{"num_hidden_layers": 14, "hidden_size": 224, "num_attention_heads": 4, "num_key_value_heads": 4, "head_dim": 64, "intermediate_size": 896, "vocab_size": 7886, "hidden_act": "tanh_gelu", "norm": "layernorm", "norm_place": "pre", "norm_eps": 1e-05, "positions": "rope", "rope_theta": 10000.0, "rope_fraction": 0.5, "qk_norm": false, "attn_scale": 0.125, "bias": "none", "tie_word_embeddings": false, "parallel_block": true, "init": "trunc", "init_std_qkv": 0.0698, "init_std_o": 0.0, "init_std_up": 0.0698, "init_std_down": 0.0, "optimizer": "muon_variant", "learning_rate": 0.00466, "beta1": 0.95, "weight_decay": 0.061, "lr_head": 0.00673, "warmup_steps": 200, "schedule": "wsd", "decay_fraction": 0.85, "decay_shape": "linear", "final_lr_fraction": 0.0, "batch_tokens": 65536, "max_seq_len": 256, "doc_mask": true, "train_tokens": 282800000, "max_steps": 4316, "dataset": "wikipedia_en"}
MLP neurons of a small language model. Each row is named by its layer, matrix (up: input weights; down: output weights) and neuron, and shows model dimensions 64-191. Each number is 128 + 24 x the weight over its row's rms, rounded and kept within 0 to 255. Numbers have three digits each.
After each neuron's rows, "fires on" lists the tokens most often at its 100 highest values on Wikipedia text that the model never trained on.

L7.up843:116124161137118130109152153124121129126110198142103136085119087131132111134135116111129127099147147143148123127112144116134106146133130133091124182164090128110126142078128104164129126150143150120140118122122130135147154116136135156116134104154119133133190157126098169139147086164144159123115131122166150140108166149096168087100117095093103130152152160141117151158084146099131167171120
L7.down843:137127135148102134145114130127163153102133151158130133124070111092144118132106111135125161152170112154112142104170128110130144072105168117110116126104134111126134113124108115138127114151146125158137107109121185129131115125147133162164126119134151067118133105156150157098149148174056090149138127131067158147127119102112168100104143135109138135106115156167089143192105098148114166145144
fires on: " I", " O", "I", "á", " U"

L3.up234:148130134150130130136154102100111077135137127104127120134110118104123075155149097174127154170130175174109152167094122086129107143113139099128128143089141132126068139114116138113131127087125079135142123123120148109121142115155133136140095061091104170149139133094133118114096151072097164144106105144165119155158100128090121112137165136138152145136124114086117156112113209117133116104092
L3.down234:150106125105168137160129135171101133146120123111120111165118151154129102103121116140144166134105110151127081099143135098124131152174098154148125130174122131125141142140151115117160112114103091077152127109124087104150155145141102124126098152066143132088138111128170119135097147094151165104159132095126101132121093147132161145104097161182112119113124137074181136151130145098119077099174
fires on: "at", "ath", "c", "it", " |", "ut"

L4.up159:127151120147107131181188099135127147160131123151091106118154085091086157134118146117135128101179120151108072132127139127134144097092163103069155117152142138164147133157108119152110122138149148151104132111120178110134147124152166102112151104099147138126117148135111137179091117117125134120132099127130181126099123159147105144164113146168136159130132147093140147139130110095150130129113
L4.down159:130094104121110131130165114140145120113066098131110176165109134112111118127126166097127185148169106148145062148163118145118098147114119110111129139138112138132142144110102148171128186119140156180115150137091135104128122119181132116123128140160103148146144096108137125108090106152112141109143136127103164094111114153129126135134164095125140148119145143115126123103131121139132123143120
fires on: "ai", "b", "st", "vel", "h", "ar"

L3.up719:139135102105147124124132139142083136091111121108144089165106151116135106080106169082134122106157124132174131132142072135143161149105173150135148105121142138174145081076122128138146128108143118135174135143138149115184132116124144109147122105123161132145127147124168162102139111105088112137181098147190118114152148162157062123106102119140153091129138145130102109136126143136096144144144
L3.down719:146151182084159160122124119099139111128133170148148171111131143140137185146169175147136152125118121095081123106098120109135079204120138145092108141116098089104149126161160142131125158138119164088120151112110142132155130151132138119123107092137096131129099099146132138105113159118124148120116137126123119126135074147105165137168140124132082104119132167140184157121133159107117116120135
fires on: "\n\n", " |\n\n", ".\n\n", "=", ")\n\n", " Preceded"

L7.up630:120106170096126144166099138168149142149184132123088123144140076129126155081092171124131106128123159156124138154181122147144126114123106108074110148170139111155107143146092130148107188153136164159133151125093153092133127146156095129114146088120109158121154137099080141123091161120122102094126085152104137148114140120148083109157082117110103163142126126144132137135112124126128155139137
L7.down630:165128133117113124145122138145132113108175135148143143119139150155122102109109096153112153111078108117134165134102108125101111169157102151131092144139160144172129097172131104118110157125186135100110178155132129122118156125115156138118149153188141162185127101107098120122122166126107141096149103126135126144139109165149145111144151128147112207080134164106133139112129139133137132125144
fires on: " D"

L4.up407:139126098085154148102113162178127125107157092111180100136111104091150144140172138147110141128124107088130133117164126112130138123123137134105142134124152083091142128160075095117121121171157119115116115122111118160156071131185079111111153101139098090147132115136168082149117124153182121135131124133128163110115113105131100138125135132099126125119132139125164126134106128130109119108172
L4.down407:176114178160088109169107137114147146108129117090156138124107109152133140141129158156090101139085139090106087136095120107081163117118129159153143131095110151134121098157127156149149120191143162164122139096165149181130134159109110115135128127125103143144118123082131148125068136122141117112153089141145097138107115136131120104148126144140128105119110137103115081086142118126091115123155
fires on: "'s", " the", "'", " of", "al", "bar"

L3.up196:127105184128127104103122136131116140122158133136162093101140105105129132146134114110150076127148131129092132105127180104132090158127131128092106170139116137125132142147114116159154153139111154093108110145154122125147101128091123144153107141126136119085156095134093114134138117131109130117122164116134142154168088089128158126157145115141130160166139114122111125074147128169113066146123
L3.down196:177143055089153152117119168100069096127114116119132156118104149175146136104095128124107160139131075146140138120127085136135102134156140150121102148113151102115127148100122124112114143126101157119093145155104141122133083103134111160088149117127095138142113129099094137153157126123129135121144137121124109086135109129135143118136167124111143075076122099094190118139119123142138132107099
fires on: " and", ",", " to", " |", " or"

L3.up811:140133150121147088146163108132101152078124091100128131123126156091121146124142130118139139107134161158160119151159109123129148107141103143131182124128096109126164201157136136160120122146118117106110184098154148126105131110109115138116126086151123127111130137129108129067105091169129102137132115140122113108150128143132135134123111104118130144139124158106156125124085125126103092130141
L3.down811:152112135073119146097157160162154076117085153161144155125140086148146172087135146105092141118113085059128136133128157134115086142110136127148105080132117108143083116148160133125127147130144160165113115139127137147111150131137086183143147139124182140129105111138170132167136129134125134101165147132106124097118138126140126133124153148154124128105112098111157132143183127142134110110129
fires on: " the", " |\n\n", ".\n\n", "1", "|"

L4.up595:151084118154123171135170151111122133146174125127114075120144142131151118130109090169123133148142106165163161106106150149090101140143154131121124154146100095117118155100150133145147104155127165130104145092146124152150129127076166093133120126125119197181135115134165108097079160106087097136115141119122129117153133121139145127100134139123145103163154155090144143132143134161103117162123
L4.down595:138156143075174085151122099127146094142117088145144148125137141138126103114137100105130104167114122089118097104166138130115167121089149158150131091154132146108126094110129118155111130088117129195100141131128121098128107146120139139099099145116155072084143115078128115158179129137134140108140143153119131097136134125137099133169152097130157161123112092130077081140111146119168059127105
fires on: "0", ",", " and", "it", "e", "ite"

L4.up538:126177113123175089135155143153141175140157140083171139101080178134123139137106126125110102110129123140095182129123160130095139102103134113106094098142130068138104134146106123151128157110131164143080104130116142153105069133121152122129134096148156087120116129111126108132126140111133124141125113136112110124136119112123091116125103111113142100112090119143125131124180104126114145168127
L4.down538:123145138110124142141139119133110077106137116141117167081143120132142132119159121159149129123138134111099131132140090110102077167135134138161152111128095117125130132120170128120141135139149086175134157137139123132181130132151098138144147120114153151102113117176158147151135130136083089102182132143144086105102129171102132150143106148143128085132131183115141122135112139163131095096132
fires on: " and", " =\n\n", "\n", "\n\n", "===\n"

L3.up743:122127115150118115137153166155103112091146111127170072120138119141146129119136134175109124151150141139139150111121152132120122163111153123112104146096114115165103120137088087125128128128126190168123110125123110138127043130133145120175148151088090124085175063100125130119148119169128103109103111098079112134129120091115101149146146130139124142136180151143135141072123152110121129116116
L3.down743:126147126127164148164106136105140117135099107144111152122120112122113142141140138111085112128117099141095098123134112154146154193174113122139167141125110110120126165140094142136135149146108120129086156096114116164127128165131130164122121086101117090124119111119200112126127112098120110091157101144189126098147155112131121125107139134164112121102105088095162088124109119129121140163160
fires on: ",", " the", " of", "),"

L7.up438:117103107142108119121106113145169170132114174125120093137093085104160127137162122113139148100132100144133151157076135135188144122158124113125120144158130151125138206153105130069108109126141144125091147095127136134121152183115114088132123150095087119110144146146155114160084134145136123109143129088139139126156140112113134133109110110093099148164150207114116126115123122129136090132179
L7.down438:092135098107094163113109147156133140139143096078125092157156134157179112086115123132155160133094129139109139089140148080131138169125171090132136097128095107136132170117132133132186130126128111108125137118130074151109133123166123113156100132097086119166135134105146154095149127107108110103201132151163110115131113149095131128151121103140111171144115153131084116140132101110161116104105
fires on: "0", "4", "8", "3", "9", "6"

L7.up184:111142151131156108112091132134093101113127129159155131174113143091092156148147110103134128128121137105119131129151145119103138164098147143109119133088157118119106149117163117096087093124119117092139110112133176104115111096107132170104129169129141091194130119121136123193136167103108073138124122149133107124136161134138100109124109144179133145105126122099074148118126141111163167105143
L7.down184:129102139117106153115105139158136172150107122127143117121076108187154106130111112098089136134104118136102153114088182150165146195140106127141126117170139064115152093089116165111124157117104144121149125095109090121185125165104106133149101129143142161111159115170138129142141103073117078119151161115087102132130154136157154128133108179163138129134159148133171134102088117087105155144131
fires on: " is", "al", " result", " following", " hold"

L10.up302:148170130140104160130120105126090117141115124116132113112171095104122102091144169098139165112136135166155107107134128098136135140101129116118096163166115130103185106120092147144130151140106125098146101100126162127125158127137126167102129125133147149129113142096121137159156135146097125147154125096115158111096176116153139060107107144127086138099121157169142166082104098162079104118142
L10.down302:089113080158145123124102097145125150119110154167140125095144110150109086124152136186146163102114107180145139135141163078133110127119127120129095119124135132131126128104125139136093125141153115089147101119094138174129119078147153107142111126141113136128154107142120123088135125158127089126155121116149164127146157148140180129113124095111133171117141160103086158107110112115071144109124
fires on: " I", " As", " O", " U", "-", " Sy"

L5.up231:136144110101104110151151148146178098116168140153152134117103094130140123122106117122135137106101156156112123093117115113140115105123159144149145157166160113117137188112095144153169095116105115113081138120116082125087080110108160101111135089101187092093131184129150138137118101142158153147153112128121144088139135143105132146123148120131098129139125177128110124149130149171141143132185
L5.down231:117138105122135166112132098140105119122138110123107082119162109123188122127107113133121122132166151139131113152144168143126105152092127091128135161113146107118072104102136104115089116097104164140123131169101117141107148106145096171168139158155113117100132121112111140125157159103123113099125162150137117131133149129163164122065118101126127135118144116128143119116185103124186124129146
fires on: " ", "1", " also", " the", "4", "2"

L3.up788:136153115128154106131150154143159140105117114107144152145135120112121144090132095123095093091129156117133168152158115106096118121119136145158167125160128160156148135097116135218141124120162125107128150115148137141108146129149098121120181107121162138165079117110151151073113118132088086148159156152152102121147151138152118105099101086164110106165101106108169097132138168135114117132131
L3.down788:122090149080162138099131113104113099117141149133149132108115160183152161132113142154101141120137118131149112118147109123153125206146120096108094160086137108142133144151119153117116126153122108153111106129120129123141068136168137121157112161128112156087128108127124121172133130143082129102120106137154095125096099162086130143114160141139139096076147135129116148144119074169128124138144
fires on: " |\n\n", " a", ".\n\n", "|", ".\"\n\n", " the"

L4.up163:122114124128145139102095111159148137131090153143098123103090096109152183132089140120138158168134132130141150129160118126113136126118079175138122124181178125128086126118166108141121102136107158098090118157138124123151100143128145125159078135149121130089176154108113090132082110122119185167137131103102092121145134108146134112143163101112125151083140100141096102149128111135117163158151
L4.down163:122108138145135139132143080162105124087138134123167117126119159136123139141144091116128109095139145100129098104139177148104144138077189072154109141134134115150124101116092085120123117162116143103090110190110139146155108126160085163120110107140149086147128184086142109123125115117137112097092112172126130110141159164161162126114104126118144163069086122152150103140134133094128152129139
fires on: "st", "2", "and", "t", "ver"

L3.up278:151112142101145128106141132114152105139142120105128136106128158118115112072112110106115147109123119114137173153190110139121114116159118170114141111163137152125161094095096105152121124156150181104111132146108120161145093115126150121119115113142198099115164089108125134120111084149077143131152139121144099154137169136201133124106090107087115060102112130104113143101082114148159137172128
L3.down278:105123139134160173124145158109152117124138131099155154109144121123117122152139149142121130125126118118126126135087172154141117157104132146137094125116161114135099165205131139125085141141140112133116117147136157124154112154145123149137130128113122151131112130142142132130136151117122075115139119153152166112077134144087086118131163130126124090135111136146186134133158154085117092093086
fires on: ":", " which", ".\n\n", "-", "\n\n", "s"

L10.up423:089115160126117133146081099153167166149150117144145115130141127114115067143109112134165116154122125110069113117107144107130104148145092121133101134110093105140134098146113071116104112116097130107120121148131130137153122079130110099145157076131123149162129157124108125116138084111090140176088152132151153140131096124138094140145127144152151162120131147164129070091124113145103095130167
L10.down423:121117116146146117115165120155112100177102167125119128172128129104187103153108129132155107165102103133135119130128107138110108175087125144180111159183136155100139179141195100154118151137182102137122114115090146133114123103163099114159110155106120172110161110129134093120126140152123114068141125098144082130178149121113141123140108117135121117100154129105152134098096088124092118116162
fires on: " the", " am", " Am", "'s", " an"

L6.up424:119127122094165151101156144135130109095156141132115133151135161151078144112151116144142133109088121092125176137149172193136141100124158128123106152160133092148121117128115145129128090132145146064107107120102131170129134148146133135106132132135147146128159108136146146160111131144122105101120160152143093126137149142126099123131098161087121099126074124148160141127120126163102139124134
L6.down424:095085158108153127118165157118134156098163141098131141130140117139090131152182146139142145068109127090139159108115138130133127116176113112137120107125074103113139121141120147111102136108111141134172092136133145133159136129135128067105168143134105129118148112138139130131132130145116095103085128133191149088132122158121115143121113167122097114136077127151149107152149142186151137097084
fires on: " M", "\n\n", " P", " =\n\n", "-", " K"

L3.up555:132130110123131149127165126120148089108114174125080127100105137105150161099096164105114117125194114066122108146131125133159143097078131111148128118112153131151130127112117123140087127123155127118096089115111118124151082132121109116173111120085156105117122118120170158165128106144109131161158126143160138100147152076184061168079121114107134116127088129133179121135126107163128126138092
L3.down555:106121154109134118130129094123114157157113125167167156076114112115123113132186108128151124128075142198101118110114112143058085189160141135109145127128094107115132168119147124177170170129130115136137156113126106125142119130128115136140144127116129179120104154133125109108120117182089114115117129134142105109093139152094190111153145163154131104143126123098140149130134168083136129113116
fires on: ".\n\n", " that", " |\n\n", "ed", "ited"

L4.up374:111105158120127114094127099097101133068123144101147162165113129131136157120196174126120157125100117107108111133149162155101133108147107110137162091112147131138154123131148148107148120135140147108105112138122141078099103102145084108112107103144190125125139147132097111144155168093143102138149154141124111149146151154147134104110095144122128123090097109121127169109099127094170159132112
L4.down374:104170174164144146090129183101138117111092137158143116089180121127126147134148166126127177139102123115127129127169083137155121133152132103120113110164128092116132159127080086131156110125136136117129085113140152158151164125126149132120145153143118126106119113131144145153113119090171108132113153156152173134141092111119160114130105165143141128136114123121138129144155148158101103143149
fires on: " M", " P", " H", " \"", "ul", "ic"

L5.up484:115097115140121156143118136113109134129173096108108162119158162145142124095133120101099132130103139106097121164156094169117109131143122132138121113137137127146098103107130143129099111093114176141084143147115148132115095079096149122166121168127126178157149115103153155119084105103121110091143126147136101139145094122085132108166134190134121104123138131153155114120106134141133143133100
L5.down484:149139146121100092100130152110148107123117148143125093138122114136097178136126150153121115132092148109130144158108164083120154174099167135119162079138079110116161132097129183161106137113132134181119124115132139128128135188136123112093161154089113073128154071150171134126158134135106168104108142119134136108114132120155104124110161137152130142117118179151115121099137148131133088137149
fires on: ",", " de", "',", "'", "),", "ed"

L4.up32:122090116168110089140144156127138191159100134119157103137155118065144129158139072101117124098126123104142088104116120128116149132179090121133136122107153127131119154174139145145115104116160146154103139149167106120139137156118092141135107109159101146131145129114145129113187100149133099127142130125105110146114104131124132123110134124098144128159157109154147083148150132116112149135112
L4.down32:127140156128135137047132154161162086080153157116122130114129131159127150096123137133153139132106177154143178143082149105150111120136155143117094149122141117128159136061092115145131164134156132130159130099085152142125112113147151132145141144128120096130136132164129147088128142099099164131067141145098115104156176112104187110159124148152117141112144119130132156136092140112148124124120
fires on: "'s", "me", "'", "u", " of", "ld"

L7.up827:109149132096156152113120077148171120115123142101132132132131140110121108081144144114136122146127098070113139121151125136113131100140123175081161116112133159137142141117147178134171105125117147124127067141124106085112177144149111107145138113125133085103084133115133158074130153133115088128131134121127148146166153121156097107104172114129124162158138165138115146123111131112101129117146
L7.down827:145156126070079136099125090143137106114126112145153154134111163113155109124142114143129153128124121133100099136138116138110113090130191119151123128093105139135149107118150141124127148089089150103168112144107170095181156161162133145124126130131148121099088130167143136131107087068145131138115117096158153117133093158109105120151181092140159112101129094124135142146154096095122162110127
fires on: "-", "–", ".", "a", "ür", " "

L5.up372:126116094123122122114142086167132152152097122145145109127103102092107154159158097118129127143123127138078151128075120129139098148120115110127135098146105075183159135169102127129139179139103112126148153150151114164126131152090135088120141094112111148135126107143077160108066151108105149162152126082126122102133155103131143139159176110158146094130152146115109100170121159141179114114114
L5.down372:150097110138148135133127183158137150126162124128129078157140177177156114123117091131096145145159148116129075145146147098148120108113108153098102142140096137155122146119160126106166152175120126073174172132139081096102130170150159083158118102103106121141140117102139144120127162128152120148143116159094112112106100127135076134186103118132132158146149159109142095176127110118126159112141
fires on: " |", "0", " and", " ", "2", "8"

L4.up1:095087141146150117152143152122096110139142139090074119147117143123151092099144113107085156125121085126129059153161123162093140140144118141121126092121153176158111113117128147120133145122129151124193148092149140120094112138149129164126153093156141147140116162118143104124122153118134087065122141126122156126120106184119127104142147156143106096124120124188197121110114138150152162136112
L4.down1:116110121105119152151124130097142156124174132127091154126088150127102149084179144117149084123140132157135098110134125158158131137123116120124149132128113149153115136103161154148122137121130100107143132116169120098101131128106128159120086154154158132088115125131172136100157156153190122121128121167152108079086122134150143136145108090143119101088160124113097130153171096155100121167129
fires on: "ic", "od", "ang", "im", "ob", "bor"

L4.up580:110104110075163128086116134161064157125161120151118130113132121082107153150087129121075133110158125126125112087116142130131191144134135171133125136103095134120110146128137134173156117138118129144118143097120148110117074120114111098144101131118134079145100135140129151173136115107130104134110101139141124141140127124112087105118173111147142108136118140118113099118158119149158169102137
L4.down580:117099117106091113119138134078093109185127092138121136129151106138114113174115105140148138186142140117131136063118140101128089206137133117106134098156125141118140140133145141101125155148118138124111127132106126158152131140156131107083112130112105164127098117094138107189104134142185133121199107140100115123136120159138162089129150164143141160098143117144142162103095096146114073107110
fires on: " and", " &"

L8.up551:095134083107162125097120106137134131122148151098081126118119121120122127143131154130137136105169139126120109092161135085111140132111113146103082119135093134131104101158107090110147162119113130116082130104113135120102086147166095075135147136078086142132150112124113133159094148122113137097093160132195164106156118127159099124122109135117119105132135149144140077154127205143128102128171
L8.down551:156125133103098141131137101120134144159150121106134111075111158126119107123108090176131132129137133102113137099122120120104132143153192159114089126085139115125147098138113098172113122152186134173152148127125160135113098118118121089068112108151147154148125067140101117180102120147143142082132123161105152134119137114109130098161098113085124155136086107107145148148139153151118163178158
fires on: "u", "i", " D", " n", " pre", " Du"

L7.up176:115128149164110166135091122109137108116110098132152118137122103135189132117076079070160118139138187102116121128151149142138097095119125126102122142151150097136128131129154120104141125110154165137120142092150139151153147128094178082092135147102155119135099133166133114145146124123128128118113106073153115116150140174130144131121149133113149134142126134111143150123150145117045132143163
L7.down176:123148141161134137117161165108157129125140134140130169155091156113131149158130152136079163143124127161129081094121126126121119152184147133140100090119127151140109120118110144137156151081137136135153140104072146123126111132174154120160082133145110091138119092161108103106093111102142123100110160118125117096130123121091125105141138125128163151104098136124123096112121145125154137105107
fires on: "W", "I", "-w", " W", "uch", " we"

L3.up521:112138102144112094168120155073116132098089105116120155134127113182128151088129121118170128131143156126151129149127121130096114151088157127141156125146124121128155145119138161126143126095144091154141082169147192130168132088104108150120126058128140138141168185108164106124084127137107111143128120103150112150129121125113084086126140156139114101116149153138155127087106113130084108179128
L3.down521:140137130102147131085125131151216081083135147145130164121155183125139154133176138124149145105069170129091136096129136129112119166174104119128144093111116113079146120098170135089113159130098143120118113094110155115130132169122108111127089144095129121144105106134102105186157130115114119130173081154134142084140127152120133130145143131139185123130094086146128129109121163156126121121117
fires on: ".\n\n", "ro", " |\n\n", ")\n\n", "ot"

L3.up191:165124152127130177171124126131099089131166125125120134124150100175099092155146115140124130160150164095154153134116106162146135117104161096085111110160126119086122126124116131095112150132098131104115143139091157147098084132148149088109131120101160132150148134138126164135104148108090133143150145114093130129096152089126084124145101148109110096151139140106148098144111109164157139137146
L3.down191:102120155078124135099148149120127130107148139113137135141154142125149157122117180108100124124130077090085150123145152120106162124119137133108172147097143085142129137110137124161136104137094124188121151108125107089128119155087139122166098127109134132122117153123131097158191118178121127102117124148115123137112106139114147144092150130138179137116126108124129121100159184114126136148156
fires on: "it", ",", ".", "g"

L3.up127:125127160162196154177134159107109182121153095104130093146131140112175100116134104114116143157113121180149142177126151111095122097149129141133119096145156157101150112130100089177123122131098167107143133101127139132100110095132113088149158127105184132143136140120130138122121124142133125152115146125089092129144115158138105111144114125148101097129130122126151141114113103111113110132106
L3.down127:121154113138135127157139121134108083146128108160104143130081080174155119159103144149126088143115145128093123139126133157136098145137159128172130133119105077173154145103124168157115198125131109156140169149094109120101125123133101140112158126109159111110129113140110129157152159130110147101163107157161124139151107139163146126148106112083122140140130118154135148111124118127144117134126
fires on: ","

L3.up66:157097105137133122097178129150079108144146111139170157139130111177114127094083119140092138139145132125130116090158131104152142116138144145116120135122129128076105136146118113101116089142124145083145086105107189144145140106095118157132111127147145123124166123063121140085118119143139116163157151133127132159144161144103095100106142155121103100140112114161136142081119111102116145082115
L3.down66:143109099166132141170095073096126077126154140123094105097085111165131139133162102109118093123098170098141136115137099152106135076158093106145118118144130146118117129129164135107137150123113128097072165137100113163136124140163144137139117125118149099122118166127164114151116125127138110124161117131134151108112129117139175105120127140120170112180112100103100078131145161122137131127124
fires on: " of", ":", "ast", "st", "all", "p"

L6.up579:152146144130169144144174100144133158136127146088110163099136087139149124127156142133119102149114127130131133139099151166070122150111123179106091131083161164137139126154142151100147111100108129110144121111120093147118144132123136159124086108118104112107108098127143120104106130132125120127143130179103126123145085130106120093138194125141118116152074102090130122112143103163138116143122
L6.down579:141164093086134160085129047101077110184101162135125133075141105123092126126091130125143147112136118087115121149116153104113143083163149116101125137140154183134095109111158127140110109120124116115129159188102092153136105141143112114076116141097098111114099149085115115152139123147122131087197107121112139160100124128125151115095159178126188134172151139133131128121118115149121119144103
fires on: " and", " or", " &", " name", " as"

L3.up604:121151108154116132128149122130127170164135155094106114098121106134140107072177125105101164126143159126087153121155100067116162142101142101103130121113132129137107133109131113101132130105158134149099101109160174079143119133120162134095118104128117138164148151141152158148164100136098140155107107124138116120167155157152098110145144139093133143101123119092146134138173141093118137094113
L3.down604:138130150115141154100125099140143104153135146129101164133125110159140119156136141134157138122143130119136079111122140161116102134157081111162117143116125117106131134090116109149126123170102104092154109116122133126143172150149098158141114167074116141097118127133156122097156112135109157058143098132094169105140108139125153134140169147145174128139158132130146122148119106150157109075067
fires on: " of", " |", "ath", "ason"

L3.up171:134142129119141116121156111151092114126119083146127151089125122127138149101106130141070122122095134084086176106088110083140160126140135112117170141096088106161138153131172143113125148132159130106171131093146139149153098087142125133111112110128107113190096111086122141129130194167151111163137150133135124142149118131138109119120134165122073079129094140168129125152133131111112135148111
L3.down171:100096139077129187134106113119168132122145144129126104113146098136133109124171123121130157135128150156133123133151148157135131204134130153175150125142127135071102154170077122095132145140088107144087149153137096115124132163142106108154113137107128154095119130144117125160128118098104155066171121123128123120122126102108127129134127066144139153112154091151091108148123141163122140134152
fires on: " of", " and"

L5.up614:092143148088116119125114100100120154135212087121125122159110080091138127101118080119110104100149146143132141158114107135149091152144112106115136164134185160112123134125148135097126133167148107112112083121142159136150076117134194129078152119117152119072155129125115105107096160118114134138150160148123191144153116152139137103107081123104086093165127141101126171137099155140095134128131
L5.down614:064099097148179135118137118102127138140133132160140121078105133181141120117137142129125117094135133111103146159181109089146123160148126107117133114123112176117142173147157108110083126140161118133112081081088164153167086104147142141123092159111134098098134122168109099111105138124166115127114136162130080138153138104089114114133149058119100152129099122096173119118122120148125144138158
fires on: "st", "s", "ru", "S", "W"

L7.up324:099089137128133106125131141117161143114153131141138131149147099133121124140126116095110075133163122190107116160145105117144108133125136157136126117142118187150110107181140133162120110122110180157156134142133174095120070127113142126104129088119150105101123088121139105169168062151068119121086092161111156147118113125125114147135172180136099130134114147142152113131093156118123132112170
L7.down324:118125108075111142119131088150144090074141132104112128121115148153133162135100141145135120097106119093073151120088148128132124136137177118168139129098107081164139168091126104119124114109135088112119079124101118091139108100179152116125135126136153127099101091132157136152141090145107133146083141108130157145106104140092131125155128112139126108129165115141129099141145156108147148122121
fires on: "1", ".", " on", "2", " "

L4.up701:138107088129143128101077175133127119154102113114156144100111153113129102121109082145124136109143141156120157148177101116153110161133111108110165175120125141129168156104188177138129109160124127086096129145150162122162142128094176140121142131156069108140136172109135099138097167122096115142120110126099130118112151088160116105140146133133120130147118134099191131122139124147133113121129
L4.down701:126115123147142150144128149139152058116141158134119110122116121143154083121125115129143128126132083160148123122138133083126088109160116171151132134107134127151112158133122115120137121156114137070104102121144172161168107114163114101148119147136154113125155105090161107121071132128127074140141102157144112146107139147137139108142122091147119129116109155128095103117099170118107145122152
fires on: "S", " At", "od", "s", "ain"

L3.up518:123143081135136161140120148124135157101127095111109140127132122145153047131099118123113076160114135126098140124100123178156134101124140126133134114078102137142121116124127143125102125095118125103085153159133166163134110137102110134144187139213110158109151160113136152144147103125114113144111100170131131137123129112145153153177094125098069160116171107150135123153124136132125119112095
L3.down518:133131122073096131155136133092100123136104096166136130143141142127158116109137122144099090106082144137128150159076116126109152165166111148135132087156080077124122116168177163167164188146094135139120146151102125119093100152148128136122124158091133119136150145127139141131157149092100066096129121131160140069120124119134138148097105113168137157158136087125123133151118105160147149133119
fires on: "og", "7", "g", "9", "5", "ag"

L3.up45:149115125148114141164110142148159151115116114107082153136132129102145124139135102161112120081129167135169120122121100095119148120206104109167130097100102152114129104138141131147093136101100102135136108135144109150074074150163156122121148111165094142158166157148146160081121122158100141119150120109120152133150094112135137099126101127142145125146131139139134093113148172106103120134148
L3.down45:123158150126210126122109157126095072142147124118134136143131144140143125109100091117114128155078141101151150126139141143120134116100155106100128098172150073166094131090118133143116124145155144177106121127097114150143099068147151151186128155123141106089079124123071135136135119086145095129138154150122118146117167124111121146130161163088136122136123114170091106117126111126111123117154
fires on: "'s", "h", "2", "aw", "u", "):"

L3.up620:114104137104097138132151168113101159103144141090099136132128158093116171060138158107129113109159164103141154147183109080119106137071148119139109101137124111157147115142118122143108139186144110119088099076151129141121101098126066128145125092099163133127148138126165119107121140111079136135116114133159154132148102123131062146112092134158130103131129148152175136128109107140129128168139
L3.down620:137137156104077115111113092166109122118143124111141155098084177125148149125140119107099161114082152097132154118101121130109151197106137119107131145101108106112190135118146121154129166105101145167111117121101134166161126145133104104123158117129115105110087146160148068147170124161120106069146115115118085091114151156124150124155107097180132099094151101140143117161100099115082126110111
fires on: "\n\n", "|", ".\n\n", " |\n\n", ")\n\n"

L5.up220:132162099159125173152104106151083135103152151130112125119123133105147100166131139126102163110152118117150167127123110156124141094082131159101183085190105131091098124194084098177138115120121117108098141076120143111135124165118067084120090128172146150139108099115095169128114139126142106108100119120137096145149146152167080100121154134122129081124149119126145141144137118122132084151153
L5.down220:106093108107110158130121102127162082095126142157160142122075169089138149140137101129121148081106131143143121133122155103087109103139161139119134147131092081089157100109156176136113129131116111174120102098124065117119138142174102171130124137133108136104110127140115158157164127119144116095131103122144106097092132108112095176160128164083158102130127118141126190131117128103157142112108
fires on: " ", "."

L7.up259:117129161152127113151153052131156129137134128122148107164138116130124145160060121052157127125115119102123098088106146119140108125150102159132144098112118122151084118108152079162066131125168127108164163109127124137107150137135133130118162082108140146154124125147147129149101081118135114128132132152119169135139123143129114130173089132125117131135156152158113141128100123142113091129115
L7.down259:103142106071119153136130118115095164119124151123153165133158158134096108164121117156138160129147131145153068163158149149090118118130132149139146123156118104164101131088100105119120116156122143145145131158141130142087118148208123120143097149131131108141077111139151129119126105134108127126146127117155101116160103096068127174161092135150126137176120166154105140135147101143109109127131
fires on: " out", "ai", "ang", "um", "b", " \\"